Weights of a small transformer language model: 8 heads of 32.
MLP neurons of a small language model. Each row is named by its layer, matrix (gate and up: input weights; down: output weights) and neuron, and shows model dimensions 48-175. Each number is 50 + 12 x the weight over its row's rms, rounded and kept within 0 to 99. A neuron's up and down rows have the sign that makes its largest values positive.
After each neuron's rows, "raises" lists the tokens whose logits its output raises most directly, leaving later layers aside.

L2.gate479:55 66 06 41 53 51 49 50 47 41 45 62 63 58 34 61 78 52 55 56 21 49 59 54 70 60 49 39 69 46 55 40 28 53 44 40 38 43 63 22 36 64 37 46 70 32 64 30 42 65 28 53 50 47 54 36 41 62 66 50 44 52 39 70 54 45 71 58 66 50 41 51 56 45 59 58 47 68 54 05 59 42 53 67 69 31 54 48 51 57 56 33 51 60 34 72 47 57 70 47 30 52 58 49 60 41 49 63 44 30 50 46 34 37 40 36 54 56 36 40 42 54 59 66 53 59 46 53
L2.up479:44 67 56 57 48 21 48 37 68 38 49 42 60 37 18 41 50 53 53 36 45 61 35 60 66 46 41 59 56 41 48 32 48 52 63 56 54 59 44 42 42 50 38 71 67 49 45 72 43 58 53 45 39 65 73 53 63 70 35 47 52 43 54 41 38 52 52 62 37 47 58 66 62 50 67 28 34 45 38 41 58 37 63 45 43 43 48 50 38 44 69 51 86 56 59 44 55 41 50 61 57 39 66 66 44 43 52 54 62 54 72 36 51 39 58 58 38 35 49 48 57 62 29 66 31 48 45 44
L2.down479:45 53 42 56 49 33 55 66 43 50 52 62 33 43 62 44 50 41 52 46 43 32 39 40 42 56 33 43 54 56 67 55 38 45 40 63 59 35 28 43 38 71 36 51 57 32 36 54 59 60 59 29 64 41 38 30 47 49 68 34 43 42 27 28 61 43 65 73 51 43 80 60 59 54 72 65 42 66 58 34 50 34 59 56 55 71 38 60 21 67 40 46 43 55 56 46 63 71 35 47 62 52 92 64 52 47 66 30 47 64 51 32 62 44 55 30 68 60 35 55 33 38 44 48 62 60 40 62
raises: "cut", "ouse", "kn", "ridge", "shi"

L9.gate15:43 45 52 47 68 60 43 64 51 54 37 52 52 52 37 60 63 42 64 50 56 42 44 65 75 61 34 51 88 52 47 58 47 62 52 50 60 45 30 61 75 34 27 64 40 54 48 25 42 63 30 53 41 56 44 41 61 60 56 77 69 36 37 64 54 62 65 47 60 57 59 32 33 53 42 50 63 52 50 68 44 48 41 50 36 62 41 46 57 60 50 64 39 45 55 61 49 65 49 38 45 45 57 60 47 56 70 47 50 54 64 59 62 49 55 38 57 63 42 40 53 37 54 54 44 55 50 49
L9.up15:46 27 64 40 32 55 56 45 60 56 63 52 43 47 45 46 68 49 11 61 65 36 35 43 41 48 53 60 68 44 52 64 48 51 50 43 32 41 16 49 35 53 47 62 45 59 50 57 46 50 45 59 42 51 47 57 50 52 45 78 48 32 35 46 83 64 77 40 67 42 38 55 28 48 60 44 48 52 51 58 34 59 62 46 28 63 47 50 56 34 61 54 50 42 54 37 18 85 50 69 41 52 48 74 56 51 72 51 59 60 44 30 48 47 36 32 61 29 46 56 61 47 69 46 27 62 70 55
L9.down15:65 44 50 40 50 51 59 30 65 57 50 41 44 61 54 64 57 51 35 50 47 45 34 41 39 48 56 57 49 51 52 32 31 55 49 54 61 40 51 69 34 61 54 53 50 55 47 69 62 60 51 55 72 65 52 33 51 31 42 57 36 70 47 41 60 72 78 49 54 70 55 66 54 29 54 32 45 75 54 61 42 49 67 58 38 08 38 53 43 36 62 62 37 20 45 58 55 56 62 28 53 54 57 34 56 39 42 40 55 34 57 23 56 55 57 58 74 70 35 52 49 41 47 67 47 43 52 50
raises: "ement", "xt", "nce", "cut", "pe"

L3.gate568:40 65 33 61 40 63 69 59 20 51 61 42 33 41 36 63 52 34 54 21 46 51 66 65 58 38 40 69 30 62 60 47 80 47 40 58 38 55 70 32 49 32 71 36 53 38 41 37 56 59 47 62 55 39 42 47 58 51 70 52 49 57 60 53 46 36 42 40 39 53 57 55 40 62 67 46 60 53 50 26 52 52 67 48 41 50 50 47 63 47 53 68 61 64 63 47 39 72 48 50 34 60 43 30 47 49 61 52 56 53 51 51 35 50 26 57 45 57 66 53 43 49 34 75 41 47 57 69
L3.up568:59 60 64 56 49 51 51 38 78 55 44 57 29 34 60 39 61 37 45 62 37 57 64 57 62 38 43 63 35 47 62 43 47 41 40 53 34 48 40 38 56 57 67 33 38 42 60 57 51 44 49 49 48 46 39 39 44 46 37 55 51 75 31 52 42 50 48 44 52 65 34 36 44 22 37 51 76 51 41 21 51 79 47 40 44 35 44 50 54 49 51 34 56 58 55 50 45 61 35 56 32 70 50 62 46 65 58 57 56 46 42 51 50 51 39 63 57 36 46 64 36 36 58 51 21 34 61 31
L3.down568:60 54 45 49 44 38 38 49 48 58 44 72 69 49 42 52 50 65 76 55 54 48 21 58 46 43 82 55 48 41 43 49 53 46 54 53 44 32 52 49 52 38 38 38 35 44 64 55 37 50 53 33 58 64 43 62 37 63 35 51 54 49 56 42 29 56 61 58 51 49 48 61 69 56 26 43 71 49 44 28 67 49 35 54 40 35 56 60 36 42 52 40 42 56 38 62 50 48 79 57 48 42 36 66 68 53 59 57 61 41 56 58 64 33 48 54 44 47 34 34 78 41 62 70 24 38 45 36
raises: "ife", "ivo", "ism", "ido", "lt"

L8.gate403:32 44 53 30 51 56 57 35 33 42 36 87 46 71 50 44 53 70 54 60 66 60 49 40 56 56 44 47 46 34 73 64 41 51 62 66 54 59 42 61 38 38 44 33 63 42 63 51 49 58 50 56 52 34 36 46 55 43 38 59 61 60 46 52 59 48 34 59 57 33 33 30 54 48 42 51 44 34 63 53 50 41 43 47 63 59 65 43 45 58 44 51 68 70 47 73 62 43 35 47 65 35 49 42 42 55 51 47 33 62 31 33 48 64 37 47 56 63 45 34 70 44 61 82 86 53 56 54
L8.up403:74 57 48 42 52 63 58 51 59 51 46 46 61 60 58 53 59 54 51 43 48 47 45 44 53 43 67 33 52 56 49 44 50 43 58 44 49 45 68 37 49 55 57 62 47 47 52 54 60 45 47 52 46 58 35 42 25 37 46 42 60 13 52 43 44 59 55 51 52 50 62 50 40 67 35 47 51 35 26 43 41 48 43 62 61 64 38 49 43 45 62 71 46 40 47 40 36 33 54 40 42 71 57 61 54 48 39 72 57 45 54 66 37 51 37 52 53 73 48 68 46 43 53 58 62 65 61 64
L8.down403:31 37 50 41 74 22 57 49 48 73 33 65 42 38 51 40 65 54 35 33 44 62 35 42 43 51 43 32 66 64 58 50 34 63 61 54 36 56 27 60 60 42 40 41 41 38 40 41 33 67 43 68 65 44 48 62 61 48 27 26 59 49 48 53 56 48 52 32 48 37 50 58 51 45 49 86 47 40 57 44 64 55 32 55 34 47 64 39 22 55 64 54 48 63 65 60 61 49 52 46 54 37 69 34 38 54 43 47 46 47 38 58 61 42 77 64 76 59 29 47 66 74 57 56 39 62 67 76
raises: "iro", "hip", "bel", "found", "lan"

L8.gate436:57 47 45 68 59 67 53 49 46 65 64 47 56 63 44 46 50 53 54 43 54 46 30 48 42 49 57 43 40 34 51 34 34 26 53 44 63 49 62 67 24 62 48 54 68 36 35 49 45 42 39 47 47 33 37 35 29 42 40 57 58 49 50 43 40 50 61 41 62 73 71 44 52 46 58 59 40 45 52 38 43 53 62 54 51 65 68 47 39 77 23 47 36 45 41 50 62 48 41 43 46 21 74 61 54 55 59 29 33 35 52 57 51 55 43 71 46 50 76 56 33 51 60 53 39 51 43 48
L8.up436:61 35 54 39 50 51 49 18 76 46 39 68 53 60 50 35 57 57 35 34 56 61 56 25 54 50 35 73 59 56 50 49 65 39 50 62 56 62 52 61 59 51 45 49 40 44 55 70 59 71 56 34 61 62 48 40 68 67 54 38 45 38 37 46 70 47 52 31 70 35 49 60 57 24 26 56 57 76 42 69 61 51 50 47 39 32 36 50 50 65 55 54 49 43 42 37 68 42 74 67 53 48 62 52 44 51 60 58 49 35 35 53 36 43 63 64 70 42 22 38 55 39 61 50 98 46 34 37
L8.down436:47 63 65 65 58 47 49 43 55 39 41 75 56 41 39 57 43 39 62 53 42 54 31 28 53 38 60 43 41 44 51 53 62 40 51 41 57 56 69 44 42 46 56 71 27 41 43 32 24 56 52 45 48 61 70 60 56 30 67 18 30 29 50 53 37 44 39 59 64 41 53 49 43 57 29 46 66 42 67 33 44 49 44 61 48 59 54 30 51 53 42 52 40 33 37 55 32 46 40 60 75 50 56 56 46 62 33 37 60 68 70 42 66 59 52 75 43 48 34 29 43 58 59 50 90 72 56 36
raises: "lis", "let", "ta", "lines", "ney"

L9.gate374:43 48 64 25 65 62 56 51 36 72 38 46 45 45 27 49 53 48 47 61 41 44 32 50 30 55 55 54 63 42 52 47 46 49 63 60 56 57 48 55 55 60 38 56 46 72 38 48 54 38 58 74 65 66 56 53 57 32 56 52 53 43 43 37 58 64 47 28 51 67 61 36 55 33 30 55 45 40 51 88 54 52 52 77 63 57 33 40 42 72 40 40 52 66 51 55 52 55 59 54 51 32 53 38 67 30 60 50 61 60 49 37 61 70 59 58 75 54 44 40 71 64 43 57 57 36 52 37
L9.up374:45 37 62 58 56 32 45 57 60 61 55 83 47 49 40 36 58 48 41 56 38 27 44 59 75 46 60 63 51 50 47 45 48 38 61 66 54 43 40 49 76 35 58 46 41 39 62 55 82 64 48 72 67 46 38 38 58 39 38 32 43 58 47 54 37 43 40 56 52 53 53 33 51 52 44 66 50 37 55 39 43 54 41 64 69 40 41 50 38 45 44 52 50 39 44 43 54 51 44 56 54 63 48 75 60 68 54 46 63 61 37 22 76 55 54 53 20 54 40 39 38 55 52 56 48 47 57 57
L9.down374:36 65 38 35 71 62 46 47 53 36 71 46 53 38 38 51 33 61 44 49 32 53 62 60 24 49 49 45 67 33 44 30 62 48 46 50 45 24 57 53 46 43 45 59 36 55 49 42 36 38 37 57 53 55 60 66 52 64 53 43 43 42 61 63 50 52 42 41 68 40 47 44 51 34 43 46 41 38 63 66 79 45 58 52 64 60 44 60 59 49 51 51 54 61 51 56 64 61 56 42 24 49 40 41 54 49 43 50 50 50 49 46 59 55 64 54 64 46 23 41 80 36 48 67 63 67 28 49
raises: "ult", "ris", "rd", "rine", "nt"

L6.gate469:51 34 58 43 64 50 80 38 51 44 56 41 77 58 60 60 56 55 38 67 38 60 64 50 61 75 65 27 60 41 59 35 35 37 73 56 54 70 44 72 40 81 37 47 58 51 39 43 66 36 44 54 40 55 46 53 53 45 58 49 63 74 61 59 63 62 53 58 67 43 49 39 43 31 67 59 59 37 29 58 36 43 45 43 63 69 51 41 62 61 55 60 54 68 42 38 64 52 50 47 53 59 47 50 69 53 38 49 52 66 30 45 43 47 29 44 61 58 48 31 63 51 30 57 51 40 61 63
L6.up469:61 35 61 57 50 47 71 29 44 47 53 61 57 68 48 58 55 60 43 50 52 36 48 56 47 54 65 32 51 63 52 49 41 68 49 60 53 64 43 41 38 74 40 54 58 54 55 37 56 51 43 32 49 52 55 26 55 33 42 58 46 44 50 68 41 59 24 54 49 43 57 30 56 55 97 53 53 59 57 48 41 43 46 38 54 42 43 47 68 40 64 69 56 78 59 61 61 51 48 39 39 57 68 37 57 65 49 44 52 85 43 45 38 72 24 41 55 57 47 49 57 51 46 58 57 39 67 59
L6.down469:35 60 41 55 45 40 40 50 50 59 58 54 42 45 37 47 53 45 56 39 55 56 40 44 59 41 55 71 40 44 46 65 37 49 46 47 54 45 57 47 62 27 50 56 50 58 48 54 44 54 55 44 59 48 68 46 46 53 58 49 50 38 40 60 35 54 44 41 40 52 50 58 48 58 27 36 34 47 53 36 57 55 62 60 51 39 49 99 40 41 44 45 57 40 53 52 43 49 39 52 44 40 45 59 52 41 63 54 51 38 69 65 45 43 67 55 39 46 50 57 43 52 55 50 48 47 43 34
raises: ":", "'", "d", " of", " for"

L9.gate380:48 54 36 60 75 65 51 39 46 35 55 51 63 50 36 60 59 51 47 64 50 49 63 67 58 51 45 41 39 54 38 61 43 60 56 52 53 49 30 51 31 79 54 50 35 50 67 46 37 54 53 50 36 49 48 27 33 48 51 48 29 62 34 56 40 48 42 37 36 42 53 36 55 52 47 28 42 66 41 60 38 63 50 67 68 55 57 44 72 46 40 43 50 52 51 56 65 36 51 75 53 52 48 41 47 46 56 43 44 22 43 46 56 78 65 35 53 40 58 52 57 62 48 76 40 34 42 39
L9.up380:36 32 47 41 36 42 54 45 25 60 21 42 62 50 53 55 43 53 47 39 54 43 35 55 60 74 53 34 66 26 41 56 27 63 48 83 56 47 50 59 46 62 47 41 75 53 45 55 65 46 49 47 39 67 56 62 55 40 33 48 56 54 41 50 61 46 53 53 63 58 39 64 65 43 25 55 62 47 44 72 50 54 23 45 45 23 59 51 37 61 48 41 55 36 46 46 40 59 45 38 48 62 49 40 37 46 49 59 53 57 55 35 47 59 58 55 39 51 59 65 62 43 60 57 62 52 46 43
L9.down380:61 58 59 45 51 44 42 57 50 48 51 44 47 57 27 42 57 68 64 35 64 68 42 31 87 54 37 36 31 45 47 42 57 72 55 46 57 67 56 25 77 54 40 53 73 33 66 50 33 48 44 61 34 45 67 65 61 35 56 43 50 69 57 57 38 47 59 72 53 25 60 56 47 45 55 49 72 51 46 61 54 41 43 65 57 29 59 67 51 51 46 46 46 36 43 45 27 55 52 51 33 87 56 58 44 29 39 45 36 49 50 39 20 40 59 50 65 46 68 29 63 40 52 33 48 52 38 43
raises: "itar", "ged", " actor", " organization", "it"